config.toml
n_layer = 9
d_model = 704
n_head = 11
n_kv_head = 11
head_dim = 64
d_mlp = 1856
vocab_size = 8192
activation = "swiglu"
norm = "rmsnorm"
norm_place = "pre"
norm_eps = 1e-05
positions = "rope"
rope_base = 15600.0
rope_fraction = 1.0
qk_norm = false
attn_scale = 0.125
bias = "none"
tie_embeddings = false
parallel_block = false
init = "uniform"
init_std_qkv = 0.0195
init_std_o = 0.0046
init_std_up = 0.0195
init_std_down = 0.00283
optimizer = "adamw"
lr = 0.000441
beta1 = 0.9
beta2 = 0.99
weight_decay = 0.23
lr_head = 0.00434
grad_clip = 1.0
warmup_steps = 276
schedule = "wsd"
decay_fraction = 0.771
decay_shape = "linear"
final_lr_fraction = 0.1
batch_tokens = [65536, 131072, 196608]
seq_len = 512
doc_mask = false
z_loss = 1e-05
train_tokens = 902600000
steps = 7665
dataset = "wikipedia_en"
MLP neurons of a small language model. Each row is named by its layer, matrix (gate and up: input weights; down: output weights) and neuron, and shows model dimensions 192-447. Each number is 500 + 50 x the weight over its row's rms, rounded and kept within 0 to 999. Numbers have three digits each. A neuron's up and down rows have the sign that makes its largest values positive.
After each neuron's rows, "fires before" lists the tokens most often just after its 100 highest values on Wikipedia text that the model never trained on.

L3.gate352:593429527466405482593575455569504540513479496531611432512498456470423510477437458497475512538471527496496525537462543492415571463412462585461539573528494420513447484503477470541500455547536436482468582450416474472528509485500412486494571480469470566486497502542551541556488532558474503505576544526584472509508470542464514585591552459450306517486529448508510514556546576437588564474501587528566498545475590529479507572524525441519522490595528374467430504439534437574545482482412495612518547493413455481516519444462513436526477532489444478558518478553489509549416487542510462626556460435524500464486629481469607494553525538475536454375467598590470453428439547515502485617534453435511462565471575514448570449609443410507538625479453543470452497537518501466542474462517466
L3.up352:480481517441516503445466544493483571567481495551537441473538463550466492566478501532536393439470487497566493474428558480536474491542441540432454505536470466529526516549583517621494563470551412548526496576481533505472592505453610538497514459467495508486477389495501483524473554528428528500459445554419469486443585474493495469478527535531436502579479520464493510603405504501576530517529522465489620513587549526515458531600445480545463557537456470526591492522492601434484398522537545554518564486445482415506561465489558582525550610528459527533533508495482504498545454524443481561554603428543535568451467544439539425471473521566515481440486568501450529475536524445521598465497501560547578504484478465599479519637528571531425491538511481558557534456433641468534560569390487
L3.down352:448502539471514475482393424507522448466433533523506433529559631577497552562549499493422485439495512469568406508484543550504532576483487479543486575460576445561499513482548472543461575508499459491511480516479559522450539547504486392536584513483433485473492450575434531594527429598438535576485545540566524421489524495544563534564528529455488585471458442492518589456495411521483458417465500479465534517548519377485505533422471551540566509468525472514521528476523607554469554483522519444486533419511473526417529486513434480510459526466512522413467547467472481466432533454503519644504560565572563417532440464502547478469416506507464592534439559582427486494433473500357520503518456392561470525466503460548464439477572499507529550592502435457504527491542592407470517531463583
fires before: " ", "1"

L3.gate574:515518492518468442537490491563414471397459491589493451463527525485451538550518494444508539494489511470445536465518437582499548492517474453500483504509492477478501552560519388465477495530433497511472486483479443507400586507498509476429523454585484472464464574484524566527480522529540466464490450476552453521533539460542464446399472521494400587558551495572513425486542514544569555531567478554499531381475456558508567530453464483538487424489545443510417493491495420605585497479544506508470499445496538463567522561456500488479396555447417545384515411440458527524433443486564583486486521425466486502557643523590537512520461520463582522436536517518518509474442533546524415485502518444550543515365545529488502480507549495458488551564590439558491521448424488482546523464498508
L3.up574:492507554651475488530463476446511504580522391485546408465548487563568465466503414458509591530501554531469380528450546516412482476555439522578580436503515415379607452550486579440502567442504500541567589474466583496510503582436419442448396497440512522425545491536592573411456422538494523501547412565455444479553432522525582502541489494521493457547440391516522453451510442515534510467567585487466467477471467477513447457517528536414530514535541561503522571443499570555548476550530460501528497563550485476587466519520512465533546474541524450531525483417535420520491479429499565583364515460483512459557435538566581486528527513525471538467390572486588599472560467508520471606523506509479491407489570471483576459496541493520421484418423415459560456483520491535520490640468571
L3.down574:443559483582528406583485472469398513456519508473505501556419565419562508448518355423557419483513514438495386546537402481414508537450533493536485548512531589472536468444482433505436497469491486583474520531412476540385466582567488468437522417556507483443500486532550553472416459588544493431462446506459446571526509504479421463507596426509376552517439596563490421531493496494511504496550509486484412493500474434499432535496574500523417474422545591558512698477519462428587540491455518548519516540521443470538430516516484569567504556549505521448454461510437501578510529497601598513505517457519442467476646490446487506533506535487423460482481486557430460487449542525462424468522439468524519455518509524509555458491461491482545553467563518570532561549465535528563392531457579
fires before: " |", "0", "″", ")", "."

L3.gate1044:472499486608545492510553541538568504500434543595384549465449483525383478499451450522556542424481558473497514448512538467454526567513570599480586406467468495499454485506524397566463435519553575510502475546486483490441522569433440387582475472463525518495488467580552542429431612512536480499468408532535501555526454472581369493460459472548511605495479483562559499566447502507458498446487442480521443539485556500503583476526522425548508513537485482467537535490551495452532463485470516528496575459548528553458397644428572523394464549558466553543531594579509539472536458506546483515516484502488450507603485566570516511527513546591573555433481503492415546463503512456514436582585545502455458441463600449483513500583500601476474562520560482481424482522487641456496459521460500
L3.up1044:525507507522507365504512469449539535497484493503587515408386457514564438610517434507525464446531446456579511494508461462439448468451447614507493476510516556492419582584547512421465395450551533502569467443507457519556532557478521597597478462436454424506425500559531525549454477523525404481501593519509533505487499444468567557568603508470466521511468520532430563490519473482538468541518522502511522445537556515477429537457510500432547398526407482455621521470548558548552502519493393537488464463465590484510421512521471515525435460499515511490509503585522414523417472517555548514443419558611580459458559586550527529465439544456541442487474426441437477498503608448613486491499497561522472467483530519474451486526425416544378509534487483490414453559584546524504558575419537
L3.down1044:536597501489478494469506515505553537401526422516519370501521530424527448505501520459497405503481500519541574521539462547582436584502463499413512574535479532398479551451529494569532488520484471485437533506539581558565480425496521546530416489542495530514489508401508564475506575525516478526457482532492530568586528487492483544531473492502401507523503525574433539450426483539486465544544479498568473499526550567503445517405574449581440503506411514500544573614485531494451488479462534558505565547489432480395543553526481488562465525585531546511556490572459540557513431531488499489421396505529552510394515442497549460484508489509444468515613566559538471413443504557608511511510580507610458430460535390504435389484437426391502557512555459392553445478488538448442421500519556
fires before: " ", " |", "\n", ".", " −", ";"

L3.gate1663:515374465470488441530470482523536480506435455509538496481485454511477475505539527502451454541484510429384494537466546545472468488555416589494475497581399530419497461450520575486508484611501486516516563470599545466488457473380487481504608479468433542474412498556592458517529522481479540596461512577492639465529377472482501553495522454539544466576466443544518489579515462395482469478399459498520450473480431488407542487495464504585543494531498531545425425494428482523503482486430479542462539523514494505498526479527631475583474473426516474454442452449536559534532528506491463537499465453506506518487481527550516428536523507510440496459498462606454470425507496500510455540530506546593421653562579471423602499593473541588565573546513521519577411469555492493482506481459472
L3.up1663:456491476596452478447487486522504552488530505484580444447559556556499478598579576488452548508519468514436529427511476540560427530501473532527514479444455542564483533542530517524547429477528457508463502527477378540486480425470533497413562474429479597512441451512501576465631482421545505507502461554533453490504482424560517481480532549511452471503537535509547597456504456435552527516516505460487479458479498493534515404505444555479454415558489534507515432533499643488567506547577437515550495525445565470507422487527473619486523419395415542447526461431480519490522452506490477574483471476458613513468573480465412568522464518464422487484508488493482476452510417507560499450416445449468524473458463441481490514535563428567459469550518418561521488523570516510493602434498493
L3.down1663:479510520500515470511516515503462552406369584538398424532353467483499630526553530542525520434518491529500405494452517521498464435430509436528468425581460520527502561497461444601378464469475512489448576583507459548439505496608392590559497603459556505508474433544513578521409549540440519462556477468525453412531482445526488518502475540470552455510495439441410487458530532510500504464507499440469584435484471477517578474418440416568462411523471495430430493480563594503494440527410467439481556433570463570528437578550563554618517421451461511522478584450552456548398597397517593484483498558475571396509503430483553489525521517523463507505595488468477425481401477576423546497553545490505529466487464575418568519406503500514532534528531423452521470501455454461537557438502425
fires before: "1", "2", " "

L5.gate1440:454501477439461509502463548532500438453605476533446490488570552520511539542497592476512505446407477418613478438474473519453545471462531572545504535518412415486464454513530457510555452514539427530481552525503458514485441469430554465483602477359407527521440445540575602456500453517508461476535511429502550502475445492511522452431508358488527555580513569524550441528522463431474509530528540579484599473520582478577515492531483488473541500538446535435571462534573449462542561470501461582474485478471474407431530523540481333527574549442578569510488457429468531456488450444525418470595439450581523497522548563561444532564583492494449555472543412551512571417496493469499390488496425560454513539426443501503487557409466444461586510522467457537452516599529488491505539466578484
L5.up1440:490505609421525500522562575472540499486552458504495559506503546430606504519458432555507473444496558517457511532479500496470534406418473411570606476554466364465448498513509507506553533393449530498550546523520414520552448385504461551553424540482441471517535446486520543509457383456540520404512433454479587485529463436447545501435506506546499534539496457485552503514493527477601549517547455454551522565498456486409591494477491458560437468558549509428439513490579542462413578501366465586480444546460525507553490492556505484598413510528497553563532601491398495525526453472463539503468480480490546417507448554625597402482534559476508521469509436404421469397533437497519611408536492478384559417419468526502480508558537470493510467384498485630385471462591477552502488552514435
L5.down1440:470443473401488476497439503464485466546519538441426484503524437529628508456473553572515506540466539467501521509509590557501527447479508484438438483505435439472491477522520464463447420350492522446529569525502451546485390513456521412440506456451508492473511487515555695466456403505452482473630490529530490536457475465537522446429476499494470463555428490555502556529429586438542528543526473513552506495550531446566522427506518567464530510466621514398426542520537449545518493467545430479490498447553477412539482417540502486513567576472580495452443416478425478476529585551486443462539485476530487497525494570453517510553649500416528534558507532500507545486517496510490466570599443543475496520473521463554491548484482427516492537547473441500457486498502473517519606498555472
fires before: "\n", " The", " In", " C", " It"

L5.gate1534:541483575558474484568565543513461507464541553569477476519543535534464415452587474437599542528441437536508542570489536506402550464406491516481493504480428515479451650451496530437532452537493500505504338435527469430558516548604514502482459500482529469542476469466536410456429541541489525534392482426504514475421447475479383555527552445512441461455524445491444533521410503473510577476568483564467497378407444588423527541483415456498558547455484524527435540600513458496516461413468516547465481418515515507564482581437410452476448494550482558522489501510537468499459476429440506541493471503541456463506557574536527586463585564520514427454569526503498527463521404432480554506597476517491490432474513452506465409463558428494545562453491563506441468518538499403511484510480498
L5.up1534:495453456468431568565500523524547540521441528376577510493499519485465515551620482470469520502492469463379521481533562524465536474496490558550500433543442445574466539496470494563528412584501385504579535522534425420390482472493631543525512547510437516533501484453504462521472435515613558489520577542519578484498474568521523447390509450484513477544559560569500475444410539468414588548431569526505591470475488622411589445506457508495570554537442535547476459534480526466454528462477388453502619489489618434466527454565425451479455551521479491444502424504575602499522513498542488557534539552505508506479514544437524427521545419457493437539455416534502483476538487480465481453486488570466529592505442416366529484581570427539456567464469542433486546500503517501493474551522544
L5.down1534:467537483556462508540541465521484567500503506432480520501470597457581638509574508464612528513450562477477572464517488524451590519529541478454478508518532473556469468503485546622460570510581463467543486501428573481509476463409502572431580526472499456542498468543517477343494514515518544488509543500529436598532451523509531499385533459517527494506520506526534371469649625491474509500537503547593615526485467492528556471492508465504426511479492379453430478519423490514492587479489445364452517568481549487459485478503508368495440580496380543497500525440472520550473482459543458448585521420530469508432448535418554457540465454506489525468508493507594449467479540544558497422549438528504514504517433559534517479514531508511542502467487582438533580521456466512462474493539529
fires before: " not", "s", "ing", " to", "d"

L5.gate419:420456543562497441429474513503530505479407438522476524487424451500488612577592463534484452503531471538515548549500491418635418529548487510699528490564475546472482501441480547587550419463496511472456487443532503468452502545410573521541394406489439350451537582471522453501538581558496484545520528494471455464449527481541442490435509477431438520525462544486535468480600485554491453521502539517506430593537483574562431521562390598621524501534438425430508432459449481546490555483515483509547625590520475498571439518501442544472507497464498524509473481535541555392527508429512499464512519422510506455479470492476474488524506501455521542555446420532477590491569514410476518498487572490480508533468472477557531513465612463432530455590520504534551520544529618406469512522488412
L5.up419:522481519436542490431466447529465386477481545476473488496451608508475542484428483508515483595478477459490509535476466511549545412500518380494477457453443504549496468503529432512544389480470479579525524506469431566537484484517439464490528431513585613474477549483613503536468503442498489482548549510557502539520511520497528477527520496496600411566482595523420560507464476492465572522484503435546583339453500449457518481446532508513449491505456492469494532569543532503581523527477576462525457543476470466397538518518449511585473502516490528467448623557457505449516400430484464496530568533430387465482660489485571492541494542446502437458446525518471478459494507531487513506530537522495548551523484610570476549501410536529497382457426440413445509569467504482466437512537466
L5.down419:521497481490445504456446536473477497490521450477489432526485449561494601504481512480444332554540511442512495634494432506556522509500545486620514530462489494425547511388467553503549422497527555510600488433398534532482466545473516536434469483435433461573556530401515465495514509512629513542505537517539490440444451522525547516452512499508451451443568529490434490585598495519422445539486505491570488569507441523479452513506528575548471550539494545490542504542387549516459529506498461448486494503467473541475501388573466420559516470491477461554497560546457463508496589440439499461527654474544605499542494507412534575508440472540515473556500542531581621471492540547484460486513522470502454548541481452498354522470499476452461469536583385524530470513551557480436528504546503
fires before: "9", "8", "6", "2", "5", "7"

L5.gate143:509564531532523549488476551409508474454449416546465432525540482450511500462539461470402453525454466475534567513498532528542488625501425489510514489472429457554635507506427548447540526438572488594480486514534532439410536514520602434537548504501592435518540607548527476447545426377368474529509606470588448484490452434493521528477498500532445520468503422520438497566460426435513448547455467565512455620487510488681526517573496509499514487515519461509494516483461539503508469532504540575424450474528430556497506539517466526468469540518490525487385534552462586490499505536549527424482545528522548516531520492503548486430511454488562410429579444550497511470517520524413482451583429493462474561477414551549476548557513399517549388578451412477380509503521601590505474517503543
L5.up143:555490618494446567512502475501521467470542527472529556583454428427510513530547587515632601494486463500490558479538513421449512513465533528444524555504519485485464405465528498411548466494418545465599576426516464537529475513561511466465537489422526471604574525442475544405407469561430425490497514485560556496471491544507493433495460419564582600500524541549568402481432453503533475557538477422493539496479573445506508509547552400531451489493577503526534490483470554496499534519525557487543517478423527527611565518488522548511536503497457592495518507470417477445549469449561515457541431619454513523404465506558525466533476524574568524470532425483511532463442487421562453501536580437571512554505481569453474437457525553487557474450517496515449583514485464449464402547498528
L5.down143:487533465516528494550600522510424497455464552478495550428529471418562560568531524493565544479480526433543531470461502456452464483569436469491534482501438492638488473522483487477503485525558463571509540491462453540524552444463489443462461531608559443497471557516509547528551494489425547550511545487531542488550471512494469555520599445533608470540533471548386505562430494482577545508555454522470537539451488503511563467573445573413451563519509514500423514389438457455466546547526456465469509521518548480469594505523543546577532473487506451510382493500585528523569486536594565557504555506537558479516509488454522514567507396517502475483495442456453516440478567483540456417523527516500432541591484490518478543536523507462460497529533608557575532466482533538466427611435536
fires before: "\n", " The", " He", " It"

L5.gate572:492506517514468408441543551483495420410530484571503463508544508528462568451431576489524469499523511416585534566453511474452487455524444491490592477537484460501410429483518487499460432481497563531533534488553499544506571541499484530554507515467509459521558462501492417547534467425475455508559512422458488591504500540491504416528474468435420574618497446401448497618492455565527495512490546596459484508505483458442496588490435492624477498536431399528501459588577498511487538484471542494515531517411502530517492519509506508524438495466453559449478521422523534508530529486536567533526432544482536450446575517551520425548561581541546503494504492456369431480533518525559514519648533513498468538455453588493485486498626521524497411432523437538485522598491566503423541474527510
L5.up572:374492485582535533546536509540442488515507573447504479462521472470472486484577552526530557477531519568590517532438456499478501389433520507475513464483533464540506565459459431487384577509443466556539566517485524546507554519534443639510488425478474454443549553494506562499494492499520462551523429394383569437507415633456528528416613452477494450470581452472523489490405487471498518491476454501506502468479419458380470456537439471490488459542450495408385505494460497561524600437514505439521518537390505434518491506452527502599525557499433524534650453510549456490434503527524430559550549498514563366473467550515491561509574547502499480522500499514489418463483443460521556413502586508478489490502417475478529494589464559514441493480465532588517385432561524431574561559508488
L5.down572:534581550564520579521511504556449503562457536556589441428477572439494531546541533510508501572534496535624528524529407499551467479505492481525506470525624431425496534495499495566474475532520584448450428499477540553592439512559462524492468529402478527557441394455488485618585502507524544486479443535488468446503485530520528441524485503536514493539501526453472445409498522464518434528513526566527501481467499534590452404422550496565469434524475393495446468534572478511511461417421619486504449470438436501502544495502476489623467494527461529443531532363481446461547478391426462562414496574484501540431470558507402404562532484564565541509472435505567471428549485505463434532599581512471452427539408473479503463516511478515552480516552469546427451526500462391519427482492586
fires before: " ", " a", " $", "1"

L5.gate1067:562411549481501574549547511538500534484514469504512530460655510520542450553494411495486513519485376549572486521456512523579497549496513586485527570507523498536453624503533448469520468536488568474440521541415524516501504387480426500532504550584398480565463548481566512455445454581541449467472452497488486504557507437457598541437457502422490411487465597554472570415576479480456459477509539444499448494510584465451513461532450428513557404479530535511394466501402414566496495561383473451531579459546494541480455522492556473549466477479422548506422575512542503644469512511565472491436493455503408498507526498478540591583481440425449524538454467398455543572552499465516526454569603539526496452450536485510593478562538559450487588453512495481386481443533487449552525529529458
L5.up1067:499426536463536488569534551493474466472507417604506510516499498508495514552464557564502404564405431516523504464441475521588559556415527540400529614509462551475538543489473498510516402586515510400509542540514454416455432507481434447492485532627449553578468592505453544440422496567501452467434533503498520623491488433526572507456431421504483432502550552574444555510611586420468542391518501420488508546531600544513504417521454503477572539416543537513513526536492495439444536534467557459489541481557538444479551519542541544522566426540463564478455563437572496509495590556569487467550507417645475579522390448505433554575490474514466434518550441446496531506436601510555541502544570587565480506487487501505549531493499473537589546431468477486462540488541392491476548416546450
L5.down1067:498512535610437537524498447439530580448526431371474445550420470517463604583580484463474540404484569535444594542449500528507517430496546497489561573461427575499540467488457572484463489478476517440550508525519471481477539518541450453579507582532557581508464596472542527505455490543517550453446612449438427559498521489469510590555509420489455517542428579534486522526445450572376551503526498503548515515432518490505575545505531507461551546488521525373522518498474567593456489623482495522509522477536457494441498440554503456462503507566450519507486450498500542497517434470344570432425552482552581477525464473418483547432541468546471571456545466537476539502467524511511513527460503525553470516548553470478386493533432551491539465522552582425494510491532432494525529565581527
fires before: "s", "ed", "ing", " to"

L5.gate490:576518510493423445559488477625456480495455464484457522524423506503489561491511498487469546552467440427410480535431499559547549426501570490525497511481375461486521539441411506543511413527442509570510525437568468446494488491448543506536449540590510500529558527463489534481494591511483519490483583579569456486468473506451430460516424463490481441517496547476528493467452557565573567543401365476508579573522528417556470509516429455469591539602548542407538485489488611533558409456433486587498546476485543518397451527496523458534569500511584498528464481556498489439517497486509468483500568500445430473522593477501484478493590541464420537471562426548496491487525525516445464553596500487461418407545481521455546501456551501454470494468521444448563476568511546398498567501550456
L5.up490:494523526564545519501478571491454433426504459439494458487448516489515553529522502547525432521551501581554452386570445557463570499472562441461457531449498519482546620490476431509534517519434420558455540453501466515507631470469461608522484566491384445457394564496396495522501468501567453422509493522529379534514480552508507437519574470534575540510441581491446444455487539482551468553480421464474547555463509459494433515553452509488512533433512569531491411578481546504402486492572562491546466463473582468490547530364496506480591529562564549491534462573521460484578532553558476501516489440584451499517510439496416529511529478477508513570461545501462379530569627479526526509541558503450384461444470506543621474515437438455459458512489534527515441456394526510408449583653453
L5.down490:544530447461514457469471499438492562437513428467497544462504501553520475449452550506466425532510580447431539573553463440514506524488568454470444465604442529415495524476550470483455538581560420503549400498429415473447440504513465482492509437462458443584446519579523466458539450505580513427536529459546459511550479536520519537586532492480598511460433502477574467538494480488537522520493540489540512465558479429488621494410542572563531568558469535561467526520469485453471555523560563488448434550509485464414436507444528522468484494561496495414494504527478487431529464571575504473387556455487502431436410547446568526483494471414431437546428533501471549435579519504440490521484511464550488544510462409519544471526499533501460597402648536499521420672505531433455592490524491
fires before: "7", "8", "6"

L5.gate450:481547535429484531459520545461527487483487526504532544549433430528559511546476551445491434422520453484505504479429367458460484550446540460583439446442519505468524584558536541467418407464534546461476522487463464475460455436464494519611489495504597400587522501505509494528460485557551432504579520544515603505547450476471547558534463522502531532512570474489466486499450581466520524559436548589478469558537595429406569435521512529536483496490499537563567499535484537556492527585423540564501462463577500487557555491420508563491476458508597505555439506519460475540521467418580407505425531469470464479479532542470506470492522476474437531506561454417535558409530528489547550489562471543462362475486470527577498564493499430482589572467535467567435567507394488530487505552451484
L5.up450:495497529424407429564540494478503564482522497500486568572529585478538344554416614457551536511489458534497533390446521478505508450545472409478520552522457500432523482540550479511572388530551512470525482491580486513536534478504514425522464509499538459530586585560593490485582493528462453484509501464576515499483498435432492416548482488477451546460549488514554418581589505528485553499565440479480567490455551541518549566497576596457465421483436516429573462576589528595458537519464435533474453540450556525525520484448556489516512512528500550576561498530480548469555502515477494598515547463542453633537480575626453437410416555507545433509486435550400495464506552472492449535567558539513503420465475441472619465496449494528490458426491469507526410611458510494505449550484475
L5.down450:417530432517562435529509572522465532408495470564506508499525501551505527632355456482436590530519525439549454484446531434449434483430513535439525526423466558613489482450442632489505486496453337566552494514537479457414470582512399455447576437498493476535498534477514506472501429498429558385513447510429452528549449545567464490580486407479539520582485424545579538503478493467555486586528562542445445521534523481473487519463506519516474526489527525438534460515490565514444512450393478429395512553494487461433495495552474465519390457569578515569502461493448478431526464503502484513553523517507535533510566524444359489504532415422501514539501498486511486379552585498464488508411564646527337516499497475622589507558557476497491541602445529494480506467482525482472465525527480
fires before: "\n", "|", " "

L5.gate1548:389539454476559429499494504500450442591452460514578438519467431535477537441565500513503459412444442518571503562461485420518503494587516491504464501434524497524491492501520573449450503462467456568544538490566449566494517504474535475457424433521520452468556448592511561426554476415540452520501605490602431439433530414375449396430454511462529467497412534497474508571474493433492491496528570526612460474484503423517467531483363524460542513516540450585518379455394436476518490554446531580554494483583536482520416564513574522478560499510498554608551586485502459454589454460463516380535467487513544464464472415423481565604500397621566521501529540446497482493508528538544437515548470506466516540446442616484548506525483430420522562558584512419491489416484539504429409567515471
L5.up1548:466481464478469454453520544484456470470438496501482442523476506474470514525486552529489451505518496376493511479518379506462487558513483526475465506449429450466450483506548531433501381500539547528434638488482524538592555438475455506566526419562523568405511432434516490448597484441532460446539476489561434529457427524484510446506465511477572507504453464506516531550436456500558393454458458564500496495630454461467505551518521485426489489520537549391525476512494465575501466502541505485501632515573568480493565501431521554502492613475567418608495497461498538469487469533601536432545545529542475474480544438429430566476492459521528511544564410423561438491492568461509475429468494500417463586523500587443509489443443548456481499410435543524481512513466494497411596516513458
L5.down1548:481572456464429497443472541483457484412550517541539491521450509537569540509461457519468425470564467462433499521533486462571401485587465499628488495567474535433494470411420464550529617488593515508462459579407496540395447472448567476559532477519453460562568499586481447456465496577541518539557483447568558556481473545422555581500550520537602560489516591512529533527450583479518521502454527486523591526580530385524488518527493542533483548488510516559494551521444555502510499401501550484523438483406505465466467476454479493549409532606441503393546480547487591522470532511509538513529485525467542555479469496435493481503493488478558523545501548414486423512465486503476502493539469462570574458506577492475554459513525470529518545470515368498485534561504474518546520509435437
fires before: "9", "8", "6", "4"

L5.gate840:490615491471532507499418404452474520542539504516379463467515532470444456550465507444510474571528521476451470463476466547482547554515474425519513545447541521483501454499489528536478560540556479596525590573411561505464471527479448414566435414510532520566547498542434457495491594484512534589547455498498444492466503599617496522559436529514498522535496468523559484440456522516457543481478466504498503414532461483546444619492390496504517509490523551428504450580492492537435546517488506539414403599464492436498512573435433495441570533518463417478442580520467581558471560560465482478563517576552566574550471484517622655550496546475446494521465507512476502540419496494549547503541575562519452470481441531450526456532503459583496442447495485507468494539544550513473521473434479
L5.up840:557473396526407497542604398506488473499453446475565580464468390448535564413464512526428415508448453447543514481458506559571435527473423494495495484541533496459491497518397481523426489455532461464466540484433511542443521525587532461427405478476558501536549486451546547499497569472495466583425536540599532501479526518493395459412515477548488564461501500464581530555623479481512559536458504438391514572504550453486472582422461386553529484539581489475519565384538564471589525498535516482500551515400500591480531515584538556450498491527549462542444567545433523438475425610488480483481513463421527565473538486503471529593497500513532561451423491539449501501520467437563456568522524453565470504489603571582580594497482542529464505486481455503498536478483476467511480520496457
L5.down840:544569429514469502553436549519585488424612531438501433399471518467570400528517508479496514546565501437507523488511457513473500430595579450515560382502393455418481565499549651514494500564439472455570465432424534607564417451540564533520509454518554569590534486445602374554426525493522582520464513446540432529453447583528387631396492484531584472483459514488494491491510530549455450493478480460601536483533427573469493517548464558464417608558499543540496489495486517508478526524468559438529496479452500440453454483563466573486518492493564440498547398595452463515410503456459463460456499495476588504419485499499506488513492463505505499557526500506503526440533525419478540503394570553449485543462514488500519440471558550520515513579566516483453478494454477478443438522501446
fires before: "7", "8", "S", "6", "9"

L5.gate1574:497477479551471438487518486544541570559526435515447558427477522554491425533406505497461496483553513562492389558658589411558567529479542493474520568495551558431421509503551477497470509442598487510487477531519524467429596496428505515508494476439474536448481507439526498461529490540450577452453493516558411572582377476472544522527544486437512458435475465488550454510518645370507513474477501600448523542621536522508395495474522527521496523549365514459501558548521489599550487458574466506501529481479527461563542437530501504546541513470381506496485477437390486505437550422422515448488451444507409582558485507432582523474468568482447591492460519570437502557464552430568428588556491478483537461477555567535496504541513603546495539530510456517539429508451583487531555528477572
L5.up1574:400551524508538467608545513493485586514574515514537450503429389423539486538571436472499496432559532483570491474457494481422526451542515497344529533493467501515417540474562464480445475412461529562515543465571511491408494575427465493485532522533437550496567433509568492562502480569483519496488481513527491413550514501531510534494434506561559420513470537449577526438516468483591579404527570556511546528426543412543531475451543406485580469471483456496423430532473539502521540496557476555450538434509483402527440517450589530548573466525571515506458467521459431546401573530607476517421496461553511493454455529590440511521445567549574546568491495435602549606533538450482549502460450489484495560446625416419421547547431424467446483473473398551421516526463512577504530566538446
L5.down1574:441528529508454494540469509443481507450470464502371557467427496578386472508484581517513579512451566534492525544489462441545471479469538415473513471535567579512539541463508383383495621456550590511514444469524482507553530526491523441633444421484475537444476455449505413430542578514463532482420568562467490528503503501508492545475520555546507457505481465583484518521524524575437505469439513499435453539468459470502463493420488397487534528419504603511540547493557539510533525541573589528610506481437552502493513474511520524538468468501559496525456413596603503451441525466435566500512431613443511505520510514421534546545562466541456543421445522379511508490464506470570544500493541458396543473549546423432548499506500475439527428572451572526603483482451575559463521482428560
fires before: " ", " |", ";", "0", "\n"

L5.gate43:490514485505473427587515502551491513470522552508525476435577563529493601522529507479502408495470545511530540462487494442511451446505381466522470502498452478536502509475493465515478489501551579535544570513527517470602571448482456508607511454412512476431577588521531543458468533537535511555532544471446512474480565604501545361463553394510406361478464488492461368467523467545474578509494493556548437491488467479427494497486526442574467485501495438404457401524442529525578449406476499537438497543468464427496406513545552558519447546437522526491500452475434532564358509543449521540476547494452517509528444504487503452548553567492567465432588546507503374412529507481477583498538512587438453392491439567503551433571473523474579409552466485510503456570470461506486472542557547
L5.up43:364531582435500318458539441559403468525458534469459434418549509395472430491444534571550538408457472427539527559479426436450433470522491434466507425540466518492504549467445523482500472521526487599494502448469513612588576483493440477585438493423508486519540494512521568507525555438435372566497414499512546472443506549510469458473530558464534515546567435448564412540479528547469442446492569624470391600500471500355515482463474534484514489518558565510422453489539481469466555415488491578535515469449414538526496536407509496516444538471408500546440527508495525483556512581528470572568490467553464515486449520540502375420528445459527479454530455555396497503513503477475506501535608553463511480522351549428456553491523496467530441434489477451508508481617560409390529556573498
L5.down43:466536514513489455626479493415491560525468460468583470486593536455505499514513471505551507530467494489576555478480434491468494538554558492448380548508550532526504526505449467514482495466494592458493429475424517489579532543491431382540495519451466506514522473537504491524582436510550457536519487522523399564467434518458501498527515474443535379457493521517437482558484575445667506540379579517568525426473621527564449398504515524599484558538535419490454504497499512508556512405467607491538496526488550480497526496535493491502492534472444448453336530445439584459515484544431466492447623519514469480474560539506498414514573480623492470445625536419561473456546498574467475536497583547443496450600513484445507490512537587407512513489545548461472513462535547449448420499529479
fires before: " ", " of", " $"

L5.gate330:400514426548408456422547468511522563431517588539498545479641478386524439520485426484529437470543548528449510536437374530492403459613530398569525516383503479518493534472604535416450456538420486620521493379529500501607500496508541430462549559575458525491494488478512440514519539573509406452519424509511534489572492486438458496489542484427471506546500471404509546517415434522527482524487570493561481537489515462517515446551500534642511482504536503502471432510513455529567525384488512538505391459533545425531426409480520508502477452545397533399569499489467453470520525480459527455465511467476514403522535528470548521455477529492492504459466526447506479484528529494616572381501589487470436492468463529476482433459477445550487433470432500556457538498501519537568596516495523
L5.up330:436497540593459412447505507473498439447500506541507534515437452539514486595474559460447482524427509491574546390553458425458548540539479506471541469463519497422554467531453523487544467520545546496407561569392561585407516544412486592503519500549497501498529562511518527495432591459513450450474438516558520553454503493573519574417441530529529522494518565462538510520519510467516551530536525507549554525542543543518465506495514482491546534445554527495417492481495474487510484411499409510453439527536566579546491425436533477479580544471490605425442634500491602466493464448459523483530487576464482521557517535501493474481437440530523482511427485514469501510549514460420470434504501485385511462404457483469578501523480534498514506442448400489537520488494495448519544449498478
L5.down330:527564427564492522455542452513496629483534579442473475475547583472427521534494479489512381573594468467550542563537525453545393473521520414549443484495382523556490436531511501486356480505457516500507441558587537539559501463577464410443562536556374557476521502582583434479577469519517458542518484429431493395525445568526498511558478489447457428566444463485502417498467616422482516509401538560470473525420515420515471475457482427537414444490494444470535484542502501514507482416503467539507520502539543465544532519540480504422492449415515494408517457534504515563515466487510479488572541455437548443481585502477436490446606584541383429415503513434481465434585506492499457548530453455580484492482416502569478423458427432470485478534573496536524567500498522543612504549517633
fires before: " ", ",", "1"